config.yaml
n_layer: 9
n_head: 8
n_kv_head: 8
bias: "all"
init: "trunc"
init_std_o: 0.00631
MLP neurons of a small language model. Each row is named by its layer, matrix (down: output weights) and neuron, and shows model dimensions 16-143. Each number is 50 + 12 x the weight over its row's rms, rounded and kept within 0 to 99.
A block is one neuron, or neurons of one layer that tend to fire together. Before each block is what it responds to, as a language model described it from the Wikipedia text at the highest values.

Description: Before upcoming organization name. Words directly before the name of a club, team, label or organization, mostly in sports careers, such as win over, signed for, joined, San.
L4.down65:66 33 48 43 33 45 50 74 49 45 56 46 51 34 34 50 49 60 38 59 64 39 35 55 54 49 39 70 49 43 76 48 28 72 61 68 41 43 48 59 54 42 62 71 50 45 74 35 62 51 72 73 46 46 41 54 58 57 50 49 55 33 35 57 61 39 61 36 66 48 48 45 53 41 50 50 44 55 74 57 49 40 43 42 64 57 36 19 59 47 37 32 46 74 65 54 54 62 50 46 41 69 53 62 48 42 39 45 50 60 36 50 49 71 65 47 34 32 65 70 49 50 46 42 36 44 76 74
L4.down310:65 67 51 70 39 54 61 58 52 40 38 54 67 50 42 53 65 63 54 45 46 42 57 54 79 66 43 54 56 48 43 29 43 56 57 35 53 37 50 59 42 47 52 46 60 51 54 57 55 34 52 50 57 55 50 44 39 45 48 35 35 43 29 44 40 66 29 62 74 76 23 43 68 54 58 32 59 47 55 39 58 49 63 41 64 81 54 56 53 47 54 46 54 57 20 51 65 42 53 42 52 42 62 65 56 28 57 48 46 51 58 50 37 62 31 41 43 42 45 52 45 34 40 35 45 53 60 48
L4.down584:39 74 32 44 68 43 60 55 42 68 36 69 43 46 39 53 37 55 44 38 71 29 39 66 46 35 65 58 40 66 35 34 45 47 60 58 27 54 63 55 40 50 68 62 40 63 63 68 40 50 58 54 42 15 70 35 42 51 47 64 44 53 58 39 42 37 46 66 57 44 54 66 33 36 49 44 51 49 49 57 33 59 57 64 30 73 51 35 52 37 73 53 30 48 54 45 47 43 54 61 46 66 34 45 65 55 50 63 39 46 58 65 53 50 52 71 35 43 54 46 59 30 18 44 11 43 50 57
L4.down617:36 46 48 41 44 47 52 54 50 45 33 37 32 43 52 39 49 51 44 48 45 56 64 60 45 59 58 38 72 37 41 48 47 46 76 47 53 26 49 44 70 56 44 58 61 64 67 52 43 53 54 47 54 40 56 36 42 31 35 42 45 57 40 37 37 44 62 49 51 45 55 28 38 41 51 45 38 43 48 53 47 50 61 65 58 44 20 53 75 39 44 20 57 55 28 72 60 46 62 56 34 47 40 68 32 60 59 37 54 22 55 58 25 36 40 49 47 41 54 48 55 40 50 47 40 45 54 53
L4.down985:56 18 61 45 62 64 44 32 51 53 46 66 23 51 52 69 50 49 36 54 27 37 42 61 59 54 57 44 49 56 56 34 50 58 68 44 51 45 71 57 54 46 58 48 42 55 31 74 77 48 42 60 58 44 24 54 43 37 43 45 47 41 50 38 65 58 31 69 67 64 58 54 56 13 27 39 59 64 47 58 62 61 41 48 66 37 46 58 64 53 44 55 49 39 51 77 58 49 73 46 44 56 47 41 48 43 56 47 58 61 40 44 55 70 34 37 44 44 60 42 50 39 59 48 60 65 40 44
L4.down1370:53 21 38 38 60 60 57 56 59 74 63 52 45 46 53 62 68 41 44 58 57 51 40 62 47 46 42 61 52 51 56 40 32 46 50 65 47 63 58 21 57 48 57 70 42 43 42 53 50 58 53 37 40 31 45 34 50 38 34 25 52 34 73 40 59 82 57 50 59 35 54 66 50 54 42 57 46 58 57 54 37 27 51 46 56 65 55 35 60 63 55 66 58 63 48 55 50 70 57 41 41 68 51 47 61 51 34 52 55 42 36 58 39 49 56 31 63 46 45 84 51 50 49 62 28 53 65 66
L4.down1636:29 48 77 66 25 37 50 46 37 57 57 53 34 56 40 67 52 37 45 60 51 43 50 52 55 38 63 18 41 51 65 49 62 47 69 41 75 25 62 74 64 61 45 59 54 40 51 55 59 56 40 45 56 51 50 47 75 49 24 52 68 39 51 44 51 34 60 45 51 72 69 59 49 39 57 50 56 50 57 26 45 46 39 56 56 60 55 52 35 34 57 53 41 69 54 59 63 42 51 75 35 63 54 41 62 57 59 59 46 52 39 40 55 52 49 25 47 33 66 68 25 46 58 44 42 36 70 45
L4.down1649:44 48 51 61 38 57 20 62 42 40 43 37 45 32 49 49 50 30 23 25 70 53 33 35 52 40 68 40 53 58 47 43 47 51 74 50 58 49 47 60 53 31 36 70 52 64 49 41 54 65 50 34 46 48 63 36 75 40 34 55 38 45 61 49 54 44 65 73 66 53 41 53 59 54 45 69 70 56 47 29 41 60 72 42 53 57 62 53 42 69 53 53 36 56 70 50 73 26 53 59 34 65 51 46 38 40 50 43 42 57 41 63 59 61 73 54 57 34 40 40 39 54 53 62 39 69 47 54

Description: Clause-joining coordinators. Coordinating conjunctions "and" or "or", often right after a comma, that link a second clause or phrase, e.g. "brothers, and is", "at 520bn yuan, or".
L4.down363:53 52 58 47 33 62 36 53 35 40 33 52 35 87 40 48 45 66 35 51 63 48 75 70 44 50 44 67 39 38 56 55 33 47 61 58 55 45 48 29 54 51 63 45 52 53 60 51 22 33 40 39 42 48 58 68 56 43 62 52 55 46 53 23 46 53 69 14 43 34 61 56 39 40 52 65 48 50 64 49 45 55 63 51 21 49 71 44 52 47 44 51 35 53 45 45 41 60 59 63 45 62 36 53 39 63 42 58 59 31 55 30 51 20 45 66 68 41 39 52 55 37 50 67 52 53 44 38
L4.down720:52 43 56 56 35 53 50 45 51 30 62 45 46 50 48 55 38 60 57 59 60 59 66 34 48 72 51 39 33 56 44 31 30 35 52 50 46 63 38 71 56 58 38 42 41 49 57 34 36 65 28 63 65 65 50 70 58 44 58 56 37 56 38 59 53 30 76 46 63 26 49 41 62 64 36 53 46 42 26 72 53 63 59 50 38 49 68 36 64 50 42 37 72 72 42 57 52 35 49 49 67 45 45 63 67 60 39 64 61 58 54 51 52 44 41 47 49 50 37 39 45 34 47 64 56 34 73 50
L4.down903:52 24 39 56 49 46 40 41 66 47 50 53 30 59 41 52 45 44 51 49 40 45 50 31 44 50 59 39 44 45 70 64 61 60 60 48 53 48 30 35 49 49 36 49 69 57 63 49 67 49 56 47 56 52 70 54 33 51 55 64 63 69 45 32 57 74 52 70 48 56 44 70 71 51 31 55 72 39 46 35 29 38 41 57 33 45 38 61 48 53 52 57 69 28 43 24 51 41 29 76 43 40 44 49 49 52 46 53 56 59 45 57 73 59 56 59 51 55 43 58 38 47 36 41 50 46 32 46
L4.down1028:37 45 64 50 73 56 69 29 53 21 37 54 42 40 50 45 58 62 55 43 26 40 67 50 45 61 42 54 49 40 31 60 43 58 49 41 55 62 47 48 60 38 64 39 60 57 45 55 36 70 40 53 55 49 44 52 51 58 55 69 22 54 61 42 43 53 41 50 58 57 41 48 54 46 51 61 51 25 71 44 50 43 39 46 51 57 64 36 56 62 47 54 57 40 26 72 42 53 72 59 52 38 55 51 51 58 68 51 49 34 35 41 41 39 54 44 64 34 52 56 62 42 31 46 58 43 43 37
L4.down1226:57 59 60 54 44 48 60 53 76 39 33 56 39 35 30 32 55 46 41 61 37 36 45 53 45 83 58 67 52 53 52 50 49 24 72 50 55 49 47 53 79 38 48 54 36 59 61 64 31 53 69 46 69 32 55 57 30 56 37 75 55 49 53 60 48 49 40 44 56 60 36 49 60 47 48 58 53 55 48 55 31 34 64 52 47 60 42 54 68 56 55 58 62 57 63 70 44 53 50 30 52 47 26 75 73 55 41 37 47 41 46 43 48 62 45 42 45 41 38 57 34 40 56 65 50 43 50 53
L4.down1579:53 35 41 40 46 37 54 61 24 23 29 64 56 47 49 37 37 63 70 61 58 35 27 34 65 60 53 50 41 63 53 57 58 14 52 43 59 42 54 74 50 55 56 56 55 62 48 56 41 56 37 42 57 51 60 72 42 55 54 44 68 50 29 59 70 62 41 45 55 59 56 54 32 49 33 67 43 39 36 45 17 57 53 47 36 67 64 59 53 43 38 49 61 67 41 42 53 36 46 53 49 40 44 62 29 35 78 44 71 58 43 44 33 71 70 51 46 59 78 55 30 70 51 37 47 42 55 61
L4.down1615:68 47 45 57 51 49 62 41 70 43 37 63 55 49 44 64 40 45 56 53 49 56 44 62 64 56 51 65 67 71 71 40 55 53 40 31 59 34 67 44 74 40 35 68 49 52 43 41 54 58 37 50 42 61 52 49 59 53 54 41 42 52 42 52 29 48 59 56 52 43 42 64 44 44 58 47 47 49 50 43 46 48 58 78 67 53 43 25 57 30 41 59 39 42 49 31 42 37 46 37 36 38 49 09 55 58 40 45 32 27 73 33 46 55 49 45 47 32 49 40 52 55 33 45 38 51 42 50
L4.down1652:41 80 53 73 33 32 48 69 65 24 63 49 53 51 67 65 52 49 55 33 60 25 30 47 51 62 36 44 45 45 58 71 51 65 59 51 41 48 67 50 46 63 73 68 31 66 59 56 51 40 65 49 41 59 48 45 37 57 64 36 46 55 25 74 47 47 55 54 44 62 42 63 37 60 46 42 49 48 62 56 38 55 38 59 66 56 46 62 23 32 59 68 59 46 48 44 31 38 56 71 46 62 59 53 36 55 51 33 57 53 51 53 53 43 63 51 49 28 60 47 59 62 41 62 64 59 49 58

Description: Clause-linking function words. Prepositions and conjunctions that attach a following phrase or clause to a finished statement, often after a comma, e.g. despite, with, like, to.
L4.down115:54 37 48 57 67 31 67 42 45 52 29 70 38 50 43 38 56 52 47 29 41 56 57 44 71 58 67 51 60 61 43 39 63 52 45 61 54 46 59 53 40 55 54 50 55 30 21 66 50 70 65 39 50 44 45 65 34 49 48 59 53 55 65 71 47 70 45 61 58 60 62 56 46 60 54 56 54 48 45 38 48 44 45 40 35 57 68 49 62 62 47 58 30 39 68 45 49 52 38 41 49 39 48 73 39 56 50 73 55 61 57 51 81 44 38 66 51 60 57 60 33 49 56 59 40 49 39 58
L4.down697:55 39 45 52 45 56 71 48 52 33 57 33 51 40 42 55 40 65 63 37 46 55 59 37 46 64 46 47 42 47 34 38 41 39 48 40 50 39 08 67 54 54 64 45 48 40 70 62 50 55 60 58 65 46 49 48 48 22 56 81 35 45 43 87 39 47 45 58 38 67 44 46 41 56 55 65 55 65 32 51 50 89 44 42 58 49 35 37 48 42 64 34 56 47 58 54 39 39 29 54 37 22 61 46 35 65 53 47 39 70 22 73 51 76 58 26 44 45 55 19 50 51 58 56 47 58 70 29
L4.down1040:45 44 30 35 39 34 43 48 48 69 83 43 36 54 48 61 62 29 29 23 52 62 33 42 49 60 44 54 60 53 35 51 53 28 20 53 52 65 39 61 41 50 47 51 50 58 41 42 48 72 48 55 61 48 56 56 29 64 51 46 53 55 54 48 33 61 48 64 55 78 31 57 60 47 81 56 65 53 67 47 67 66 40 59 60 72 53 51 40 55 37 54 55 42 27 67 44 50 46 43 56 59 37 51 52 75 66 62 43 55 41 59 40 54 59 44 79 58 65 46 34 33 47 46 42 45 56 65
L4.down1084:49 38 73 64 24 65 64 30 37 55 67 34 46 66 29 71 32 43 40 62 73 77 48 59 48 52 46 47 62 57 34 77 50 41 53 31 56 51 51 49 64 56 53 20 45 65 35 41 55 69 56 27 38 52 51 73 44 46 34 39 46 52 45 31 36 45 56 40 55 56 28 51 55 49 44 47 69 55 50 54 39 61 63 60 32 51 45 73 46 49 61 68 46 54 59 37 48 48 42 52 31 61 42 55 55 59 73 38 39 45 34 59 65 31 31 60 58 46 37 04 55 57 52 49 44 45 52 63
L4.down1173:64 41 48 59 52 71 48 38 40 89 39 35 56 37 59 44 52 41 49 39 57 46 29 32 33 59 45 48 73 55 43 29 68 42 37 63 52 31 54 38 59 60 61 38 33 39 62 53 62 54 37 46 61 50 48 48 58 40 46 89 60 42 61 64 60 42 60 71 60 31 48 36 50 64 25 46 44 42 47 33 48 49 57 57 73 56 39 72 59 48 51 50 45 55 61 30 48 56 54 41 52 59 48 48 55 49 39 59 46 50 41 77 43 61 42 49 46 55 49 51 52 54 47 53 41 52 64 44
L4.down1507:48 48 58 68 37 69 57 33 72 41 61 33 44 52 28 50 66 44 21 59 39 30 50 34 30 38 51 63 63 43 51 45 48 73 46 44 44 36 17 72 48 65 41 40 66 54 47 49 52 61 48 48 43 62 59 45 61 33 18 45 62 40 50 41 53 57 50 41 66 44 53 78 55 49 84 46 47 64 50 47 44 45 59 25 49 33 52 59 52 70 54 55 43 68 51 66 66 42 44 80 56 43 41 58 34 63 38 73 48 36 59 52 38 58 50 40 66 55 42 38 41 46 52 65 49 60 56 64
L4.down1719:41 48 50 40 69 45 63 58 44 35 53 56 70 47 49 63 51 50 53 43 38 45 64 39 61 64 60 33 62 47 62 23 22 53 35 62 53 32 59 46 59 57 41 55 46 54 48 69 63 54 65 54 44 45 58 56 51 51 46 36 40 63 49 38 44 38 55 53 42 45 47 62 46 37 15 32 38 33 61 65 45 54 52 58 39 53 53 36 48 75 34 41 76 34 44 42 47 50 62 70 67 34 51 43 47 51 55 50 49 42 37 62 30 59 60 55 37 50 68 44 42 55 48 68 60 57 68 63
L4.down1863:59 54 59 36 25 52 51 60 49 51 44 49 51 58 46 43 58 46 64 27 41 61 50 66 40 34 29 31 24 36 30 61 66 42 84 50 48 49 47 57 61 59 43 41 61 37 54 41 36 41 67 66 54 47 66 56 52 40 58 53 44 50 62 71 38 49 58 50 45 46 70 54 49 54 44 46 37 58 53 57 53 59 49 36 57 45 48 56 71 46 44 47 37 55 37 73 56 47 64 65 26 64 55 67 55 37 51 45 45 41 63 56 61 55 42 39 33 53 49 59 51 39 59 75 51 64 50 32

Description: Clause-joining conjunctions. Conjunctions like and, but, or after a comma or long phrase, starting the next clause or list item, e.g. Pennsylvania, and attended.
L2.down915:49 71 38 61 62 42 61 61 35 65 50 45 44 58 46 46 22 45 46 70 73 49 60 34 31 40 72 47 56 33 23 44 47 58 70 45 41 47 47 39 44 49 44 59 40 36 54 42 55 43 60 43 28 48 49 51 51 54 40 44 35 47 25 64 60 53 49 49 38 58 53 44 69 41 49 62 39 63 43 37 42 48 68 74 39 61 72 28 73 24 51 42 53 39 39 72 74 39 51 52 50 47 49 59 51 69 52 48 56 60 48 57 40 46 66 55 56 58 49 29 56 50 51 54 67 43 52 57

Description: Sentence-opening prepositional phrases. Final word of a fronted multiword preposition or connective at a sentence or paragraph start, e.g. According to, Because of, Prior to, In addition to, As per.
L2.down264:37 51 22 51 17 51 38 77 41 61 57 56 15 67 48 56 57 57 29 61 53 59 59 45 53 38 54 49 68 36 44 52 53 71 37 33 48 47 33 52 39 54 66 70 45 35 53 64 44 49 46 41 64 80 42 47 28 66 35 50 56 34 36 48 46 45 59 40 67 71 56 52 42 32 38 40 52 78 44 58 32 56 56 62 35 51 60 50 54 33 56 45 35 65 57 33 51 58 82 69 57 60 58 41 45 65 35 45 45 41 50 53 45 57 52 26 42 52 59 32 57 58 66 38 64 57 59 71

Description: Sports career function words. Function words and table pipes inside athlete and club career text, such as for in "goals for Halifax", as in "plays as", and table separators.
L3.down273:28 70 47 56 42 43 34 37 42 44 68 55 44 51 42 47 44 40 25 24 50 57 39 65 59 56 43 54 67 50 59 30 31 43 76 62 60 61 73 59 53 50 64 55 59 40 51 74 38 38 51 54 43 63 31 48 55 66 47 39 54 51 46 35 42 51 30 41 42 61 38 47 63 54 57 39 51 67 62 48 54 43 42 54 42 53 49 57 51 72 57 32 60 53 33 71 42 58 36 65 55 24 43 51 47 59 78 54 45 56 54 34 60 65 43 53 45 57 50 46 66 24 26 44 59 67 62 67
L3.down908:45 53 58 49 46 54 57 67 53 61 73 67 45 50 66 32 74 46 78 45 51 34 43 48 54 47 41 65 52 39 52 26 49 58 38 50 46 32 54 64 52 58 29 54 51 50 61 69 38 49 36 29 50 59 45 67 22 61 51 49 58 51 51 51 61 41 50 44 38 40 60 48 55 49 58 60 56 59 65 84 50 63 39 41 68 65 41 23 32 45 40 35 47 69 40 56 45 74 46 36 62 48 72 50 45 45 49 43 33 57 45 69 62 50 65 36 45 32 59 39 48 37 52 34 56 59 36 26
L3.down955:68 50 41 48 48 52 23 62 36 37 63 70 52 52 58 65 48 43 50 43 44 54 56 39 18 46 34 55 39 29 39 44 48 54 42 41 56 63 61 65 71 36 51 50 62 60 52 57 54 49 48 41 54 40 51 26 39 62 80 38 55 64 51 87 34 29 49 47 57 51 69 44 55 61 51 54 53 58 38 59 38 57 41 55 49 44 74 57 26 68 52 44 41 52 55 51 54 57 74 51 46 44 54 66 49 46 51 58 30 30 52 43 53 56 32 45 66 60 37 64 51 64 66 65 63 46 36 46
L3.down1306:61 54 50 72 51 55 46 62 42 46 30 53 52 42 71 48 55 39 44 28 45 36 52 66 76 51 57 21 73 41 51 64 47 77 43 50 29 35 55 58 45 74 44 53 50 68 47 51 47 29 67 46 56 40 70 36 44 46 45 71 60 66 38 47 64 48 45 43 50 72 41 53 48 40 51 50 58 50 63 56 37 50 61 52 47 65 82 57 43 50 40 32 32 63 27 71 43 52 49 55 40 57 35 55 46 48 67 43 51 44 19 41 63 61 44 48 36 78 54 48 40 46 26 49 48 50 65 31
L3.down1455:54 45 49 41 52 48 53 52 42 36 49 39 45 42 43 32 44 52 42 47 42 32 46 76 47 42 75 47 59 50 63 44 63 48 52 55 41 40 54 57 36 40 62 39 50 40 79 44 47 33 58 52 53 37 59 47 45 39 43 43 49 42 55 51 74 26 40 48 37 49 44 65 38 36 48 33 54 62 59 63 43 54 61 53 40 40 51 46 50 53 54 29 42 61 53 65 41 60 60 60 46 50 37 54 43 51 50 66 40 62 44 63 56 76 56 49 41 59 78 31 41 56 01 51 27 41 58 57
L3.down1470:68 57 54 51 63 54 47 42 36 45 69 55 45 37 57 59 53 60 41 51 35 64 35 53 52 49 43 45 26 44 49 59 46 37 36 29 48 34 68 52 61 47 73 47 35 47 21 58 57 49 63 23 33 43 44 36 49 41 52 44 38 46 40 37 49 74 58 50 75 51 51 33 54 44 39 45 29 40 66 57 61 54 48 49 46 71 22 31 49 56 62 61 37 71 49 60 39 63 81 53 24 72 47 54 58 62 55 40 49 55 50 65 23 60 51 34 50 42 48 47 43 52 47 39 49 65 38 32
L3.down1500:46 40 37 59 38 68 53 43 60 59 43 51 68 54 52 42 51 54 41 30 25 28 46 61 48 58 56 44 32 33 51 43 55 57 48 42 55 27 58 62 55 35 49 55 47 42 39 45 54 40 57 41 41 67 45 64 40 54 59 52 52 62 57 42 66 61 37 37 29 34 56 61 50 67 42 26 45 49 66 38 49 68 58 50 57 31 79 45 33 45 48 59 36 40 47 52 44 63 49 24 58 60 59 67 59 29 54 69 40 50 63 68 54 47 63 64 61 45 60 62 49 33 46 76 66 38 47 58
L3.down1752:49 56 44 67 60 57 47 43 80 43 52 55 53 61 36 45 70 65 42 40 57 38 37 73 54 49 56 43 62 66 50 39 45 34 38 35 52 29 50 48 48 58 45 50 37 54 59 59 39 42 49 44 58 52 37 42 52 44 64 30 46 49 65 33 44 47 48 54 36 49 50 56 76 56 57 58 74 51 50 55 54 55 53 38 46 63 50 47 67 53 52 32 55 53 51 59 52 50 67 59 39 46 40 54 31 59 39 74 56 52 42 55 30 65 40 45 42 59 60 58 32 53 90 56 36 40 64 77

Description: Football scores and qualifications. Football match scores after "a" (a 2–1 win, a 1–0 defeat) and "Qualification for the Champions/play-offs" in league tables; weaker on filler words like only, there, following.
L2.down1208:61 52 38 40 45 39 47 55 44 39 49 61 40 77 60 32 45 53 59 73 54 55 46 56 38 59 62 43 54 28 53 42 54 65 55 49 51 20 65 55 70 35 66 48 40 43 60 56 44 62 51 73 67 34 73 53 50 45 36 65 46 50 66 57 46 22 51 67 45 40 50 51 59 37 40 51 61 33 35 54 59 61 51 48 48 51 27 76 41 31 54 40 42 56 65 48 68 41 57 44 45 64 47 44 55 48 37 41 65 44 59 38 32 60 59 28 54 52 49 45 52 44 37 44 60 44 57 59

Description: Clause-linking "with". Connective words after a clause, mostly ", with" adding a detail or result (the game ended 0–0, with…), also failing to, in addition to.
L3.down1:40 44 36 38 33 45 64 41 48 57 52 32 48 51 58 54 58 42 64 65 52 49 47 34 67 49 63 45 36 63 46 54 65 41 57 44 57 43 42 40 69 59 36 47 48 41 72 43 64 42 39 40 46 44 41 39 25 58 47 39 67 61 40 56 60 49 64 45 25 51 35 38 61 43 51 58 70 66 46 45 47 38 54 47 29 45 59 59 81 20 64 52 66 44 53 64 38 60 37 59 53 50 59 50 62 38 43 46 47 70 52 40 51 62 38 56 63 42 55 27 36 39 48 28 50 47 51 43
L3.down125:43 46 60 49 70 28 55 43 71 33 49 41 28 53 43 48 47 44 50 39 39 41 38 39 42 48 40 50 49 65 47 61 42 69 58 52 73 68 36 66 50 52 58 46 56 63 54 54 38 55 62 43 25 50 49 25 60 58 45 30 43 53 35 63 51 66 42 40 57 51 37 40 38 51 45 58 63 69 60 54 36 46 53 50 69 35 62 65 42 53 25 52 34 59 38 36 58 40 38 38 52 54 60 46 31 64 65 36 33 48 37 60 74 65 69 46 74 69 70 50 32 46 25 49 56 44 57 46
L3.down171:55 53 54 48 50 17 77 46 52 42 46 64 49 57 62 40 58 31 35 69 64 43 33 74 52 50 57 36 66 52 45 73 32 33 52 44 48 56 51 46 32 60 24 46 48 38 58 57 66 55 46 37 48 65 28 28 61 47 28 51 37 39 48 69 30 61 51 46 62 54 38 47 62 80 31 44 69 52 60 72 45 52 34 40 50 33 47 67 62 45 40 45 67 43 50 45 49 32 44 41 48 32 50 61 39 54 25 72 57 55 35 38 64 59 45 44 62 58 49 49 56 62 34 45 43 47 42 60
L3.down262:54 53 46 40 30 38 66 29 76 69 41 31 47 51 79 47 63 51 42 48 43 52 46 67 33 59 53 50 53 44 38 64 55 42 59 54 44 56 24 50 51 51 50 64 50 49 61 12 52 72 51 43 71 41 41 58 40 62 62 42 52 51 31 55 53 56 44 49 51 51 46 49 43 47 23 55 51 34 54 47 23 41 70 36 59 55 47 62 60 53 55 61 44 42 61 25 52 49 58 52 63 47 70 64 54 51 46 49 42 48 62 56 46 64 34 55 52 23 39 34 32 58 74 54 50 54 58 44
L3.down534:64 55 57 55 44 56 67 61 67 39 50 40 56 31 53 35 65 61 49 49 59 55 51 50 60 48 35 53 53 28 59 56 65 66 48 58 57 75 35 59 59 29 44 48 49 60 48 60 48 45 63 42 35 32 48 50 44 60 56 49 72 43 65 58 25 64 51 49 48 58 18 48 51 44 38 43 65 47 49 77 50 56 68 54 52 60 50 51 41 51 37 33 48 41 25 71 45 53 77 56 42 50 42 51 39 42 46 55 65 51 60 59 56 41 48 52 52 45 49 33 39 54 64 62 63 57 62 47
L3.down571:72 50 53 43 43 74 37 33 50 52 39 47 64 55 49 37 69 44 59 51 24 55 57 59 49 57 50 33 28 53 48 54 39 57 27 64 41 56 71 51 53 58 63 50 47 32 23 37 58 64 33 44 55 52 55 39 57 53 61 36 28 62 54 49 60 44 40 47 59 64 33 43 43 47 55 54 40 41 56 32 39 48 34 30 19 68 64 45 32 31 51 47 37 29 71 70 40 47 59 61 63 51 53 43 65 47 42 57 61 57 73 35 65 52 55 51 36 41 67 44 57 32 51 61 52 64 63 40
L3.down1459:50 45 40 45 59 42 44 45 35 46 65 48 36 62 53 40 45 44 51 43 67 55 53 28 54 59 58 39 51 44 39 60 56 39 34 54 26 65 45 28 52 51 38 31 44 30 42 40 36 61 47 62 37 32 49 53 49 50 36 42 49 48 46 56 34 45 28 51 43 63 47 39 40 60 58 48 31 41 41 52 63 61 66 55 47 57 51 12 57 62 52 59 43 43 54 47 55 32 51 57 60 46 70 52 54 48 35 54 31 72 42 57 55 52 34 41 45 55 44 59 65 29 62 55 59 45 83 65
L3.down1542:55 49 53 57 57 51 55 55 43 55 38 61 30 46 53 46 61 48 47 29 55 58 24 76 56 49 63 64 43 75 11 48 58 45 36 30 59 55 62 51 37 51 33 38 22 71 61 62 74 37 47 59 52 28 54 59 41 22 46 46 60 59 65 52 58 46 54 64 28 42 36 51 40 47 50 70 70 26 60 69 46 69 34 44 47 27 36 71 39 52 54 57 48 65 56 33 49 59 58 52 72 60 38 42 48 45 41 53 36 68 60 52 41 35 68 70 48 47 50 49 51 51 63 53 40 52 50 46

Description: List continuation connectors. Connectives and separators that begin the next item of a list or table row, such as and, or, as well, | and decimal endings in census race breakdowns.
L3.down64:63 67 47 44 74 58 46 51 77 77 31 74 47 37 45 34 67 49 20 68 46 54 49 47 57 49 41 54 46 61 85 43 71 37 67 34 39 34 60 66 61 50 56 63 47 44 30 52 49 45 42 44 45 42 26 32 61 47 51 51 51 44 51 59 37 43 42 44 57 62 60 16 51 41 69 57 68 67 35 43 58 49 51 38 71 68 54 72 19 59 47 55 48 48 57 51 44 58 71 47 30 50 56 58 35 68 63 42 50 37 68 68 47 47 51 44 39 53 53 67 72 54 49 49 46 64 44 36
L3.down96:60 55 70 46 44 38 61 57 59 61 47 36 55 47 53 54 41 46 47 56 64 44 28 33 47 41 60 44 42 49 30 55 38 44 45 51 56 34 42 59 25 39 47 35 64 70 71 47 56 48 38 33 45 51 47 46 55 65 58 48 42 63 37 36 70 55 71 64 63 42 42 79 24 56 47 66 38 53 41 50 51 58 46 47 69 67 46 33 62 50 52 44 44 65 62 67 48 65 50 49 34 44 51 56 18 55 43 30 42 46 40 61 52 31 48 73 49 58 61 56 32 44 61 42 66 54 48 49
L3.down119:29 73 54 61 43 68 56 39 39 46 49 69 34 37 54 55 48 45 26 51 51 42 58 76 51 44 52 57 38 71 76 53 65 59 67 63 40 41 70 52 44 40 62 28 52 38 35 52 51 58 39 41 30 53 38 39 39 53 47 55 44 51 56 32 34 44 76 50 52 33 42 44 60 37 54 55 66 41 66 44 55 57 51 39 53 56 52 46 62 46 68 52 49 41 64 55 66 51 49 63 21 63 44 43 39 30 34 26 55 45 61 47 66 42 35 61 67 55 43 49 54 62 50 55 44 59 50 56
L3.down226:45 64 52 52 47 76 49 70 34 54 63 47 59 42 45 68 48 60 54 46 42 68 52 36 78 50 74 47 50 44 56 50 44 34 49 40 41 47 61 57 66 50 56 66 22 38 48 47 72 52 29 59 44 50 56 65 28 28 43 44 39 68 40 34 54 47 53 65 62 51 44 41 51 55 49 49 56 37 68 44 47 74 36 54 37 59 54 45 60 40 46 61 30 44 52 24 64 66 47 60 39 53 47 53 51 63 33 62 52 61 62 40 84 35 51 36 45 43 60 41 45 42 51 66 54 48 47 52
L3.down716:56 43 38 53 50 55 59 67 33 54 51 46 55 44 60 55 52 58 58 24 23 67 63 47 41 44 36 47 51 55 67 46 59 48 47 44 45 59 38 57 31 44 43 67 42 41 47 38 66 34 45 57 56 38 32 71 58 45 54 45 55 51 32 41 45 38 52 55 38 58 35 41 74 61 73 46 46 65 47 44 66 51 47 54 23 27 43 45 43 47 20 23 58 38 39 64 61 54 54 50 52 46 22 65 41 62 71 40 34 43 20 56 45 42 53 53 29 52 50 44 63 42 42 46 58 48 52 48
L3.down742:33 65 53 62 44 50 58 52 41 35 40 56 50 62 52 63 27 60 38 48 69 74 58 55 60 35 47 52 50 54 24 55 53 48 25 44 39 62 41 39 55 36 40 48 52 57 62 56 66 28 33 60 42 42 66 64 55 56 63 54 80 28 61 46 47 44 50 55 41 32 57 70 40 57 55 50 58 48 67 29 44 23 60 62 49 65 61 44 49 50 27 65 51 63 52 55 46 53 55 40 40 58 34 69 49 51 36 56 49 27 59 60 51 57 33 56 53 59 34 62 46 61 49 48 53 46 37 63
L3.down1012:49 70 53 62 35 50 52 46 42 51 43 87 66 60 34 43 57 28 46 50 52 35 37 57 64 48 18 39 50 46 34 38 40 35 55 39 66 47 54 45 67 49 65 47 77 45 53 75 21 67 59 47 35 24 43 31 59 39 52 58 62 55 55 50 41 48 44 64 43 45 67 46 42 45 54 48 55 62 61 56 52 54 33 53 45 39 72 52 57 22 48 70 49 42 50 69 48 69 49 51 52 48 46 46 39 37 57 49 51 42 28 49 51 64 44 40 43 38 33 48 37 63 40 52 19 26 36 41
L3.down1449:59 59 59 51 49 63 54 50 67 75 32 59 75 44 72 42 58 43 58 49 53 52 51 64 52 26 48 49 48 61 50 43 62 56 52 28 66 35 48 64 68 43 67 33 57 66 48 30 57 71 36 75 48 49 48 62 57 61 54 64 34 41 28 37 61 41 46 49 44 34 51 46 49 12 59 54 34 40 40 45 39 57 36 60 48 45 53 53 27 52 51 32 36 50 62 50 50 64 57 56 56 40 29 50 51 72 30 49 45 62 74 62 54 36 44 43 68 64 49 54 40 54 38 49 48 56 46 44